config = dict(
    n_layer=9,
    head_dim=64,
    d_mlp=1792,
    norm='rmsnorm',
    qk_norm=False,
    bias='all',
    parallel_block=False,
    init_std_qkv=0.0267,
    init_std_up=0.0267,
    beta1=0.95,
    warmup_steps=200,
    decay_fraction=0.624,
    decay_shape='cos',
    batch_tokens=[32768, 65536, 131072],
)
MLP neurons of a small language model. Each row is named by its layer, matrix (up: input weights; down: output weights) and neuron, and shows model dimensions 192-255. Each number is 128 + 24 x the weight over its row's rms, rounded and kept within 0 to 255.
After each neuron's rows, "fires before" lists the tokens most often just after its 100 highest values on Wikipedia text that the model never trained on.

L5.up573 [158 124  53 166 124 142 161 120 139 101 123 119 119 105 131 152 118 154 159 139 110 175 115 113 142 139 135 152 141 113 129 104 141 135 111 173 135 163 133 133 129  87 164 111 148 109 108 141  98  82 134 114  94 107 128 108  98 133 110 134 129 158 156 158]
L5.down573 [137 124 110 132 137 128 116 119 135  58 108  97 171 112 142 148 164 118  98 103 130 122 117 154 147 153 130  99 172 169 138 144  91 119 128 114 128 107  93  90 147 148 113 156 160 114 120 122  72 133 127 119 150 123 125 143 113 162 109 109 124 129 114 143]
fires before: ".", "8", "0", "2", "5", "4"

L5.up588 [ 72 155 107 121 153 161 140 110 127  96 123 129 151 158 117 130 130 119 143 110 141 120 156 104 144 102 111 113 129 146 139 120 123  97 146 143 110 153 150 103 172 130 148 173 181 141 153 100 166 111 150 132 108 152 112  82 108 119 125  97 121  84 128 166]
L5.down588 [145 174 103 157  73  76 118 103 166 128 132 164 173 154 141  66  88 116 128 126 149 152 113  83 112 111 114 156 123 138  90 136  62 118 128 148 115 153 129 126  96 122  95  64 167 144 149 119 137 164 118 113 104 125 153 135 149 100 118  99 124 178 135 128]
fires before: "0", ")\n", "2", " ", "1", ")"

L5.up1609 [152 135 116 149 143 152 136 113 109 136 125 151 133 148 152  97 164 120 137 146 114 177 139 135 148 169 151 152 104 107 103 130 114 112  82 137 131  59 108  93 128 107 137  85 117  88 105 151 114 124  56  71  87 152 130 114 171 142 125 104 130 134 117 110]
L5.down1609 [140 127  80  94 110 141 164  56 101 115  92 143 113  91 106 183 159 114 117 132 191 132 187 137 159 129 105 130  93 110 100 132 118  95 142  88 124 140 104 160 163 150 167 110 151  78 138 146 167 122 126 125 156 126 135 135 153 103 115 154  85  66 118 133]
fires before: " of", ",", ")"

L5.up585 [150 117 144 119 119 105 134 129 164 126 120 152 141 109  96  95  53 147 128 165 149 109 117 137 114 140 114 125 183 100 115 148  98 132 107  53 151  89 126  89 178 122 167 162 113 147 162 121  73 176  97 125 131 123 142 130 102 109 110 116 107 117  79 148]
L5.down585 [107 159 113 117  97 133 131 129 109 105  99 139  85 117 159 110 120 132 163 143 152 149 158  77 129  94 148 112 159 138 143  98 111 125 122 115 124 166  83 124 122 131 145 181 146 119 148 124 105 118 114 131 184  67 137 131 137  96 153 132 143 154 130 123]
fires before: "0", "5", "4", "1", " place", " "

L5.up1386 [118 146 159 136 125 127 121 104 131 110 125 125 187 109 138 121 137 101 149 111 120 171 133 121  47 149 132 101  93 143 158 161 141 105 116 144 146 144  98  86 110 142 133 133 124 134 102 133 156 124 128 153  98 130  84 114 178 140  85 108 138  85 125 118]
L5.down1386 [143 143 127  91 124 150 152 133 133 141  97 133 102 136 139 114 185 129 125 127 138 157  98 141 106 173 109 151 122 151 127 159 140 114 114 150 142 137 141 134 106 144 124  97 221 129 114 149 131  94 126 121 149  90 121 164 151 174 172 154 151  94 125 134]
fires before: ".", " |", ",", "–", " on"

L5.up1779 [128 116 166 112 145 133  56 176 135 147 135 158 128 114 142 138 159 105 171 106 117 142 107 168 124 109 185 131 124 147 105 119 138 116 128  95 113 109 148 145 147 130 172 149 120 108 125 173 121 138 167 117 105 154 127  85 126 132 133 137 126 180 103 126]
L5.down1779 [105 105 160 133 122 137 122 131 127 193 129 116 160 122 130 168 147  78 120  88 104 112 122 142 127 177 156 120 154 119 142 104 121  85 127 119 102 113 116 110 156 136 135 125 143 124 117 130 104 173 143 110 157  99  81 120 111 119 126 130  96 129 112 124]
fires before: "1", "2", "3", "6", "4", " that"

L5.up1016 [150 178  53 123 131 102 128 130 126 125 122 156 108 185  87 115 105 136 151 156 159 128  91  87 121 137 121 117  81 167 146 115 125 142 152 107 139 140 148 131 132 137 132 133 137 151 122  97 127 127 111 138  97 123 145 148 166 137 126 132 139 149 133 131]
L5.down1016 [150 201  84  90 109 131 111 128 112  95 149 130  88 145 181 130  88 134 127 167 121 124 106 109 175 120 111 147 143 125 168 143 134 116 128 138 137 127 140 125 132 135 139 127 131 162 114 116  92 129  97 138 122 124 104 116 111 101 171 164 103 124 128 154]
fires before: "3", "2", "4"

L5.up911 [ 83 105 149 172 116 181 105 106 142 131 134 109 115 112 103 185 151 129 142 117 133 113 142 127 146 115 100 139 176 130 147 169 161 131 124 133  98  89 124 131 140 143 111 148 186 144 169 127 127 141  75 114  67 151 114  97 110 140 143 148 166 130 127 157]
L5.down911 [107 125 127 111 155 132 164 119 112 104 124 115 129 145 126  95  99 126 111 150 144 133 116 172 134  95 125 132 165 110 159 137 112 137 115  80  81 131 111  93 108 154 178 118 165  88 138  74 116 154 178 139  77 136  93 124  93 141 146 161 121 130 163 140]
fires before: "2", "1"

L2.up1416 [117 133  88 120 152 170 152 147 123 157 116 125 144 158 107 164 176 119 108 111 135 169  77  96 115 159 124 159 120 124 111 140 128 155 126  99 148 121 176 128 137 100 146 126 149 116 146 176 120 123 131 126 146 103 114 119 171 126 122 136 122 127 122 153]
L2.down1416 [146 118 142 115 120  95 132 162 162 159 132 162 137 121 117 126 111  94 128 159 133 127 123 153 139 131 183 148  99 156 107 127 126 125 151 160 113 113 132 138 121 150 161 114 130 129 123 117 133  99 139 115  91 138 153 133 196 179 121 186 113 146  94 165]
fires before: " ", "0"

L2.up297 [105 143 144  86 111 110 135 126  98 123  89  79 113 137 116 133 140  99 110 162 176 160 115 107  75 126 146 172 126 141 125  87 126 144 113 123 120 142 139 161 141  74 124 156 124 160 148 134 165 110 117 110 110 137 108  90 110 103 110 162  54 133 123  89]
L2.down297 [150 134 161  95 107 105 103 119 120 142 114 116 143 156 145 138 105 122 124  83 126 148 119 108  46 149 168 158 161 178 149 147 133 106 114 162 137 135 133 160 125 134 111 100 125 129 140  93 144 134 129 135 128  86 110 123 144 119 158 120  88 155 124 110]
fires before: " |", ".", "″N", ":", "1"

L5.up1778 [120 125 124 108 103 142 155 176 124 123 149 156 156 137 128 126 116 140 122 133 153 130  83 117 114 109 117 121 108 174 158 129 102 143 184 132 118 158 118 129 169  93 156 161 162 128 120 129 101  84 104 143 122 134 119 152 163 109 101  89 153 127 186 142]
L5.down1778 [125 159 108 144 112 142  88  89 116  69 167 134 105 144 101 121 111 120 168  82 145 138 135 123 127 139 110 159 114 103 124 121  86 146 124 147 143 118 141 105 147 138 102 126 130  74  83 115 140 105 130 140 135  74 156  80 133 102 138 141 113 110 126 161]
fires before: "4", "3", "2", "5"

L2.up1181 [ 98 124 114 123 146 133  86 168  99 149  89 132  98 132  73  94 143 161 128 140 130 126 127  95 102 158 140 140 111 152  91 102 155 130  76 128  68  94 129 126 168 141 182 101 121 101 107 115 127 143  94 208 122 118 143 121 163  65  93 140 138 149 112 127]
L2.down1181 [ 82 154 129 190 123 111  78 121  99 124 158 123  82 156 162  98 123 120 105 146 123 150 144  98 115 140 126 110 107 145 134 140 111 152 109 144 123  96 154 114 106 100  95 132 136 104 103  79 124 147 106 144 120 135 131 135  85 147 119 151 160 129 180 122]
fires before: "1", "2", "9", "0", "8"

L5.up1276 [142 140 130 162 140 117 141 161 124  93 140  96 130 116 108 158 116 129  95 111  96 150 122 162 129 141 123 165 106 107  82 109  89 143 108 133 129 123 145 145 107 123 123 134 124 131 115 147  76 109 116 100 134 150 161  90 146 139 135  98 127 148 155 132]
L5.down1276 [104 183  86 143 108 149 121  86 107 145 149 107 151 123 124 160 136 172 150  84 135 119 111 121 138  95 118 103 123 153 167 152 185  94 124 149 103 137 135 147 115 169 109 104 126  92 138 153 135 138 162 137 129 168  98 129 130 163 163 150 101 117  83 183]
fires before: " |", ",", " October", " June", " September", " March"

L5.up667 [111 109 105 135 137 116 112 110 146 168 125 178 102 128 119 120 143  92 122 122 117 139 151 109 132 150 101 143 105 102 133 138 105 133 112 141 159 130 104 136 104 139  97 123 166 135 130 138 133 171 101 152 145 148 158  71 142 143 115 133  73 147 115 113]
L5.down667 [170 161 142  95 132 169 164 128 122 149 180 137 129 152 119  87 128 127  96 103 126 179 121 146 146 135  97 118  94 124 173 127  88 113  91 184 131 138 192 138 102 126 120 119 168 129 122 126 110 154 145 142 104 115 133 146 132 142 107 108 150 154 149 161]
fires before: "0", "1", "5", "2", "4", "3"

L5.up1636 [159 131 151 106 152 161 136 137 115 127 113 126 118 124 146 115 117  91 136  99  81 109 110 113 147 120 162 137 190 156  94 126 134 105 135 140 118 126 151 152 124  96 115 139 144 177 115 156 138 123 151 106 153 110 128  96 136  80 155 112 144 119 155 141]
L5.down1636 [101  95 166 148 136  89  92 122 149 138 127 167 169 161 114 167 131 145 156 113 164  98 148  87 102 110 130 109 132 132 125 160 120 116 125 103 105 125 128  96 147 152 118 134 144 120 100 115 141 152 165 113 138  89 125 129 109 101 155 124 118 105 117 145]
fires before: "0", "1", "2", "5"

L2.up505 [ 51 171 100 109 146 116 149 109 110 168  91 132 123 103 112 118 143 142 128 161 123 104 106 102 109 103 123  85 132 111 153 118 150 121 143 161 161 155 123 155 145 116 160 118 176 125 156 117 181 134 126 135 119 125 110 120 133 108 139 118 120 106 108 169]
L2.down505 [179 129 133 128 129  97  96 167 121 168 100 121 117 132  71 100 137 106 117 143 131 143 157 102 138 125 122 140 139 156 123 128 127 162 123 145 110 111 129 109 107 168  96 107 166  68 141 133 139 127 200  99 135 138 124 122 112 174 113 119 128 142 149  99]
fires before: " ", " |", "0", "4", "3"

L5.up338 [127 170 161 177 178 144 142 147 137 114 138 153 127 133 148 123 108 150 163 123 137  90  88 136  77 116 116 129 103 118 132 132 119  94 141 141 120 128  98 118 149  98 153 116 150 152 121 141 120 104  92 120 140  60 161 121 162 115 134 114 146  70 131  87]
L5.down338 [139 168 113 118 145 142  99 138 106  90 125 120 122 150 130 162 154 123 102 117 136 113 155 133 142  94 138 116 131 141 173 139 122 112 162 155 176 146 113  96 112 133 119 146 150 112 160 101 148 111  93 153 119 110 141 120  95 124 110 142 155 169 135 162]
fires before: " ", " (", " |"

L2.up303 [125 103 132 174 171 146 147  95 143  99  72 103 101 117  86 107 136  66 101 131  66 131 167 155 144 174 103 110 128 144 150 118 152 145  89 112 152 132 106 145 116 136  90  68  98 105 132 160 115 126  78  99 159 131 118 107 113 103  84 182  92 181 134 122]
L2.down303 [114 143 145 116 146 150 147 108 121 134 118 109 156 119 114 105 126 149 117 145 142  92 109 163 101 142 124 145 102 136 127  92 106 143 172 139 118 151  95 151 135 142 131 142 110 152  87 108 133 105 122 132 119  85 154 110 124 170 134 154 105 124 100 138]
fires before: " ", "1", "0", "3", "4", "2"

L5.up102 [159 132 139 127 142 150 171 149 125 126 108 110 135 171 109  93  89 146 166 128 110 161 113  91 120  98 104 190 143 158 130  99 115 133 139 145 123 100 119 130 149 102 122 149 147 112 130 140 141 107 141 115 106  88 114 103 156 118 101 170 138 114 182 157]
L5.down102 [156  96 130 139 118 150 137 122 127 176 140  98 118 163 117 111 120 127 172 118 113 125  90 148 163 180 137 105 144 136 108 142  92 122 175 141 116 129 143 135 110 151 138 129 105 111  64 124  99  95 132 149 112 155 123 155 118 168 128 166 123 112 144 128]
fires before: "3", "0", "2", "9", "1", "4"

L2.up1638 [148 104 123 156 132 155 121 143 142 131 104 129  81  92 141 108 181 110 121 170 110 161 160  84 137 134 100 135 155 151  97  96 116 153 140 106  84 114 135  96 141 118  98 128 176 154 110 127 116 187 102 134 153 144 140 168  96 155 109 156 157 157 175  81]
L2.down1638 [142 153 113 151  91 103 131 157 118 131 156 148 130 108 131 130 151 138 113 151 118 110 169 110 143 183 119 165 112 104 145 187  88  86 117 124 145 147 116 104 135 128  56 113 177 122 107 125 148 164  78 138 116 105 147 163 178 117 109 122 134 123 102 117]
fires before: "2", "0", "1", ":"

L2.up728 [151 115 121 115 143 108 127 101 153 114  96 125 120 107 104 148 138 147 134 168 136 128  60 103  87 162 109 141 109 114 115 171  91 135  89 124 116 120 138 117 117 138 154 115 151 150 135 130 145  79 124 131 139 146 105 129 136 108  96  77 107 158 155 115]
L2.down728 [138 150 132 103 108 109 158 178 125 131 166 108 182 165 118 123 153 163 135 107 168 156 127 104 122 102 143 146 123 135 111 111 107 137 134 144 103 111 125 111 110 103 138 127 124 109  91 103 167 129 129 119 132 108 103 133  88 122 144 134 144 158 146 132]
fires before: " |", "."

L5.up1706 [106 102 107 163 145 125 125  85 116 127 143  97 110  76 133 147 155  88 157 108 129 145 133 123  92 126 127 169 157 136  87 123  76 115 116  80 126 119 119 135 100 132 121 149  97 155 123 114  97 132 131 109 151 160 143 127 177  93 122 101 128 128 151  94]
L5.down1706 [ 83 163 164 135 102 138 120 163 159 192  96  93 130 153 126 130 144 118 145 134  73 129 154 135 131 108 115 156 143 126 119 112 136 130 153 135  72 169 123 124  81 155 104 114 102 162 150 111 131 103  98 105 134 130 147 109 146 137 139 111 114 123 132 100]
fires before: ".", " |", " |\n", "th", "4", ":"

L5.up1643 [119 134 112 104 130  97 146 151 153  96 146 139 104 113 131 131 106  96 143 127 147 122 144 135 150 102 119 125 116  88 156 100 107 134 104 169 122 151 152 115  77 127 141  99 179 150 104 134 125 159  91 106  81 151 104 110 112 101 131 105 122 130 148 111]
L5.down1643 [114 129 125 148  87 137 119 142 177 101 128 119 125 144 117 130 141 118 111 131 102 134 145 154 112 133  86 110 125 178 135 156 117 108 135 150 145 153 139 108  92 164 117  84 119 121 150 153 124 116  95 128 106 131 125 109 121 147 145 112 112 138 119  99]
fires before: "1", "2", "7", "0", "9"

L5.up968 [154 133 136 129 135 114 114 105 124  97  86 130 108 122 119 159 112 134 112 147 125 106 114 154 184 153 151 147 140 148 169 125 107 106 171  84 138 142 119 124 165 107 117 128  92 181 143 119 128 141 141  88 189  99 143 145 103 141  97 128  98 170 108 120]
L5.down968 [107 147  83 144 138 102 135 153 136 134 121 126  80  91 127 121 130 161 150 114  83 113 125 140 133 100 140 100 140 154 123 122 122 136 100 141 149 126 122 125 137 123 146 131 143 144 151 104 121 148 132 106 124 125 187 128 113  73  97 170  93 133 130 131]
fires before: ",", " ", "0"

L5.up345 [110 106 128 141 184 107 129 113 134 134 115  89 116  99 120 145 136 149 120 168  85 124 116 111 183 119 126 126 133 151 135  82 148 157 152 131 132 167  89  71 131 107 143 123 139 106 124  74 121 105 124 113 114 121 160 142 121 114 100 127 124 106 163 105]
L5.down345 [109 158 153 123 134 119 158 141 101 143 111 147 149 119 123 169  99 128 114 114 137 114 124 102 149 106 109 148 161 150 120 180 125  79  70 130 158 121 138 121 121 130 103 137 140  77 104 103 107 122 147  90 112 123 173 140  83 159 102  90 107 124  95 129]
fires before: "1", "2", " |"

L2.up488 [109 126 112 100 135 141 146 165 140 105 110  99 150  60 115 111 139 143 144 155 138 175 102 117  85 141 131 134 135 109 149 128 107 151 109 149 107  86 132 132  87 116 108 149 193 145 135 141 148 131 127 117 110 142 128 135 127 125 139 105 123 151 130  67]
L2.down488 [118 106 149 119  75 149 146 142 136 117 118 105 195 158 157 141 154 139 127 109  95 148 141  83  81 161 150 167 160 140 115 122 106 145 106 113 147 124 141 135 113 100 111 139 156 155 112  80 171 135  88 102 112 120 104 128 109 146 136 110 126 146 104 124]
fires before: " |", ".", "5", "4", " |\n"

L2.up1080 [126 117 109 144 166  92 140  93 122 170 127 111 137 102 156 101 181 132 124 111 146 137 107 155 155 129 135 106 146 135 180  93 128 132 148 102  88 119 129 144 140 149 198 162  70 103 129 115 101 104 149  94 165 124 143 107 101 107 116 107 141 179 142 158]
L2.down1080 [ 92 139 119 136 135  62 125 145 131 170 146 137 106 163 137 142 168 132 123 103 151 104 141 158  87 105  97 120 141 133 123 141 141 113 127 103 109 161  85 123 150 161 100 177 139 119 171 109  67  87 143 126 148 122  59 152 127 115 175 125 146 154 121 121]
fires before: " ", ",", "|"

L2.up1610 [ 83  97 104  90 108 162 142 143 128 102 152 164  80 147 139 106 107 139 115 115 110 165 149 126 106 104 141 166 132 170  82 147 109  98 134 106 197 131 113 128 126  82 107 162 173 116 128 146  73 101 146 132 119 139 137 162 132 138 131 131 154 149 142 127]
L2.down1610 [124 134 128 121 132 125  87 118 111 107 146 108 106 126 109 153  86 123 142 100 108 114 106 142 100 118 123 151 147 139 116 139 141 100 144 118 146  98 108 125 172  91 139 119 167 101 102 152  84 103 140 131 134  94 126 121 106 125 136 126 156  86 151 123]
fires before: " ", "1", "2", "0", "3", "C"

L5.up1413 [121 100 106 155 130 139 105 114 168  97  96 130 102 111 116 102 149 129 125  87 122 122 154 141 121 114 146 134 103 137 120 109 129 112 103 151 128 167 143 120 193 153 129 114 157 111 157 171 154 126 146 123 116 158 165  84 110 145 142 148 125 132 135 134]
L5.down1413 [ 97 130  98 137 149 120 132  48 109 113 129 130 127 155  94  95 174 113 113 141 122 100 138 124 105 158 118 165 162 121 146 119 118 113  70 114 123 130 141 127 134 101 148 102 123  99 138 174 120 134 168 203 122 130 160  87 149 107  88 137 132 150 121 116]
fires before: "1", "2", "3", "4", "6", "5"

L2.up882 [ 99 140 115 101 121 154  85 117 120 111  90 148 153 153 150 129 148 141 143 128 114 130 117 141 145 137 101 124 122 121 151 145 114 156 115  93 157 122 150 137 151 136 100 155 137 124 144 123 102 102 169 127 134 166  75 143 132 138 155 143 146 123 101 105]
L2.down882 [113 136  98 135 129 174 121  98 119 128 139 133 117 134 110 128 101  97 159 172 127 168 127 155 110 162 124 151 115  92 128 141 127 135 129 164 126 167 146 142 156 126 129 126  98 168 130 111 101 150 112 145 135 139  99 128 116 120 138 141 130 115 124 106]
fires before: "1", " ", "0", "2", "3", "4"

L2.up1265 [122 124 136 156 100 134 122 111  84 125 118 135 118 116 157 111 141 172 130  88 118  39 128 117 140 102 119 104 158 134 158  83 142 118  96 162 129 140 128 135 121 142 114 143 128 135 143 119 125 158 115 174 128 149 139 154  83 124 153 138 121 160 136  97]
L2.down1265 [109 100  99 159 109 129 110 130 139  98  99 122 107  82 135 139 154 164 146 123 101 106 139 103 107 179 138 148 107 163 149 127 152 116 164 125 139 126  83 113 125  75 134 113 158  96  61 122 133 118 149 126 112 124 120 112 134 108 118 114 108 101 100 135]
fires before: "0", "1", "9", " |", "2", "8"

L2.up1357 [146 133 119 104 148  96 103 131 133 133 111 133  67  87 153 127 117 129 187 122 122 128 161 113 122 175 103 109 117 105 120  99 144 157 172 135 142 147 138 138 128 148 138 141  64 145 108 164 101 182 113 131 134 105 138  84 104 133 130 167 126 105 123 145]
L2.down1357 [131 142 116 119  85 119 123 168 180 164 116 136 115 134 156 117  98  86 159 139 124  82 174 151 132 148 139 107 112 153 100 145 138 135 143 147 134 134 129 125 168  99 153 191 143 148 112 105 135 141 136 121 123  89 115 123 184 131  88  80 120 132 139 129]
fires before: "1", "0", "2", "9", "8"

L5.up765 [123 117 161 150 137 112  67 145 130  81 108 163 119 100 136 123 164 150 150 114 135 147 121 176 161 114 159  86 148 110 142 140  99 122 117 124 144 116 123  94 116 135 141 126 131 115 137 171 105 135 127 119 179 106 143 143 106 121  82 112 126 154  99 133]
L5.down765 [149 129 127 173 113 124  98 134 115  89 154 101 157  77 131 133 177 126 120 131 113 186 115  93 136 104 147 127  88  95 164 133 106 136 146 164 121 125 141 130 103 144 106  98 130 127 168 123 107 149 107 148 147 172 154 106 130 167 111 130 136 112 135 101]
fires before: " ", "2", "1", " %", "6", "7"

L5.up1562 [ 95 149 140 192 143 141 107 148 153  99 122 142 108 126 120  77 179 155 160 139 120  91 141  89 144  96 132 150 155 152 129 119 178 160  89 144 164 108 161 117 156 110 130 125 133 163 136 110 106 155 118 127 173  93 121 104 113 112 110 143 157 113 131 141]
L5.down1562 [125 127 104 161 167 120 154 158 105 114 114 153 153 150 142 121 147 174 127 170 120 115 137 175 151 119 168 116 136 137 163 129 159 143 130 117 157 101 136 105 145 115 122 140 150 115 102  78 119 134 116 139 150 103 108 154 147 114 105 123 172 137 135 119]
fires before: "1", "0", "2", ":"

L5.up633 [166 134 109 135 112 106 137  93  89 169 179 119 130 148 131 148 145 139 152 104  69 159 151 129 145 156 116  89 108 152  91  88 153 104  83  85 161 179 144 150 118 118 147 138 109 151 189 159 128 132 125 144 130 144 113 146 130 187 103 125 123 192 123 130]
L5.down633 [140 152 144 148 159 135 113 145 109 160 143 129 121 164 137  96 110 124 133 179 124  90 118 137 158 156 120  82  96 117 128 129 120 124 133 134 132 195 131 134 151 150 102 157 118  79 156 169 208 101 138 109 112  92 106 100  93 175 135  99 149  97 110 166]
fires before: "9"

L5.up1052 [106 100 105 126 173 139 100 140  95 109 105 100 143 106 117 134 118 123 114  83 135 114 145 120 114 105  92 165 166 125 130 103 127 149 135 143 122 126 100 141 155 170 141 119 134 161 102 119 152 154 112 149 165 136 113 111 154 115 123 157 161 139  89 108]
L5.down1052 [ 74 111 160 122 119 146 109 135 139 115 128 132 168  79  82 109 119 118 106 128 116 136 128 125 108 127  87 113 117  95 141 144 129 147 144 139 133  81 129 149 160 112 153 136 139 153 140 156 124 128 137 175 142 110 141 144 150 139 103 124  81 141 161 153]
fires before: "9", "8", "7", "6"

L5.up65 [114 123 150 120 130 115 129 121 128 160 118 140 128 116 142 136 135 136 150 148 116 108 132 163 167 101 129 119 142 131 131  63 136 132 104 114 140 102 110 135 118 136 133 134 144 108 142 157 133 128  87 146 135 109 108  87 128 110 109  98  78 102 171 120]
L5.down65 [158 121 113 138 120 116 124 179 146 126 163 172 144 136 109 120 129 150 155 153 126  82 153 123 141 149 128 150 123 116  96 156 132 127 156 134 118 138 170 122 133 169 120 159 129 135 115 107 128 144 110 158 122 123 156  92 166 174 140 100 109  91 124 144]
fires before: "0", "1", "2", "'s"

L5.up1395 [134 127 128 101 135 166 159 109 139  70 114 153 144 180 149 135 112 103 147 108 118 178 177  75 108 112 151 118 118 150  84 120  92 115  78 148 152 120 119 134 119 123 150 140 144  87 160 163 120 131 167 113 118 100 121 172 103 125 112 136 105 130 157 156]
L5.down1395 [106 145  90 136 105 120  95  84 170 130 117 127 129 158 131 121 100  94 102  83 137 140 108 122 134 124 141 123 123 113 121 142 133 121 130  55  96 138 143 150 155 133 136 138 126 144 167 123 112 173 129 142 123  44 150 127 169 157 141 145 115  86 121 127]
fires before: "0", "2"

L2.up225 [106 136 147 105 124 114  82 114 136 122 142  76 126 133 132 114 167 130  91 133 140 128 126 137 146 122 140 138 140 142 108 116 152 164 104  73  99 138 185  86 124 114 125 137  80 150 138 147 133 125 142  97 119 143 144 127 121 151 123 132 128 137 146  72]
L2.down225 [111 130 121 112  78  90 102 130 111 129 104 159 116 124 114 155 142 101 114 177 135 146 148 157 178 126  88  94 111 118 133 143 117 100 139 136 117 140 113  98 147 109  90 109 141  99 145 166 111 127 118 104 118  75  77 114 104 164 158 176 179 125 108 118]
fires before: "0", "|", "9"

L5.up1711 [168  86 131 132 150 142 115 149  85  93 132 129 120 114 105 160 120 145  96  91 133 142  85 139 126 142 163 154 164 127  64  89 153 106 104 140 124 134 178 110 139 135 164  88 108 124 120 150 152 114  92 115  93 170 116 135 126 142 153 146 110 162 103 154]
L5.down1711 [105  90 148 111 107 138 151  98 118 172 143 131 169 121 122 138  90 126 162 147 140 142 142  96 106 127 124 112 131  90 121 103 155 186 109 130  98 123 133 118 137 140 116 164 126 141 135 130 162 147 185  81 156 139 139 106 133 116 117 123 127 156 104 124]
fires before: " a", " the", ",", " of", " an", " one"

L2.up37 [132 184 133 110 107 135 110 127 134 130 132 116 130  89 115 102 106 123  99 141 162 106  73 130 119 142 120 145 148 137 146 133  89 106 149 128 127 116  95 110 150 104 135 144 149 121 123 137 112  76 146 177 122  89  97  98 143  92 136 116 130 130 188 110]
L2.down37 [132  94 183 176 107 154 142 153 156 105 111  99 105 134 135 106 135 128 120  89 173 116 154 132 140 135  97 163 164 113 132 134 157 122 124 138 116 168 106 103 160  96 110 118 118 141 104 152 103  92 142 128 118 128 159 107 129 126  73  83 104 156 142 110]
fires before: " ", "0"

L5.up1593 [ 90 129 134 117 116 167 141 140 189 102 140 109 152 145  84 122 142  94 116 125 112 123 118 136 123 112 113 138 136 132 107  60 156 115 133 108 109 102 123 129 107 129  95 141 157  84 142 147 141 138 128 134 140 151 111 120 122 132 105 170 130 190 122 157]
L5.down1593 [110 130  97 139  94 160  78 186 105 165 126  85 125 171 113 133 159 110 107 132 132 124 123 151 142 141 121  85 110 118 171  71 114 103 145 108  81  97 118 166 117 139 133 120 108 129 124 130 126 112 142 130 141 149 110 116 119 133 130  94  97 140 129  70]
fires before: "1", "6", "7", "3", "0"

L5.up1184 [ 92 137  92 136 118 117 126 130 156 121 148 145 125  84  92 103 192 104 116 122 152  86 142 133 147 146 163 152 150 129 118 114 138 134  99  95 145 138 141 140 159 141  94 160 161  93 164 160 131  88 151 138  91 175 112 132 156 112 133 118 163 129  85 142]
L5.down1184 [127 147 132  77 138 138 126 122 156 113 139 135 105 149 106 123 139 109 153  95 147 149 146 139 114 107 107 143  97 118 121 136 150  77 121 159 133 138 106 153 120 161  99 129 164  73 185 177 171 117 146 184 131 126 146 146 131 119 154 127 135 107 104  99]
fires before: "1", "2", "3", "4", "5", "6"

L5.up1715 [ 99 142 125 120 108 154 149 110 111 111 137 135 129 126  61 113 149 105 155 160 111 111  96 149  99 131 123 169 116 172 141 131  85 155 130 173 135 161 110 121 108 155  57 112 120 146 164 154 104 164 138 129  83 131 112 141 142 168 118 120 157 101 119 134]
L5.down1715 [141 139 144 136 125 132 154 117 168  74 135 149 177 107 109 123 134 131 132 105 135  93 129 148 142 104 151  83  86 146 151  91 137 128 110 128 148 129 132 176 124 123 154 126 120 130 141 102 162 128 138 131  92 110 147 132 120  76 156 168 175 151 131  87]
fires before: "5", "4", "3", "2", "0", "1"

L5.up1695 [123 149 116 105 135 127 105  93 151 107 158  92 106 167 118  84 121 109 111 118 135 133 117 142 104 135 122 125 126 129  79 119 113  90 143  77 116  84 152 152 143 112 140 135 127 122 160 156 130  96 155 142 107 122 140 115 132 181  94 147  90 114 177 118]
L5.down1695 [ 79 113  90 162  94 163 109 136 126 152 114 123 172 115 113 118 145 130 111  83 146  83 102 119 119 124 140 105  96 110 160 104 157  93 137 114 144 159 136 126 128 133 101 159 114 120 114 151 149 115 130 124 114 161 104 157 129 132 174 151 114 139 142 138]
fires before: "5", "7", "0", "3", "2"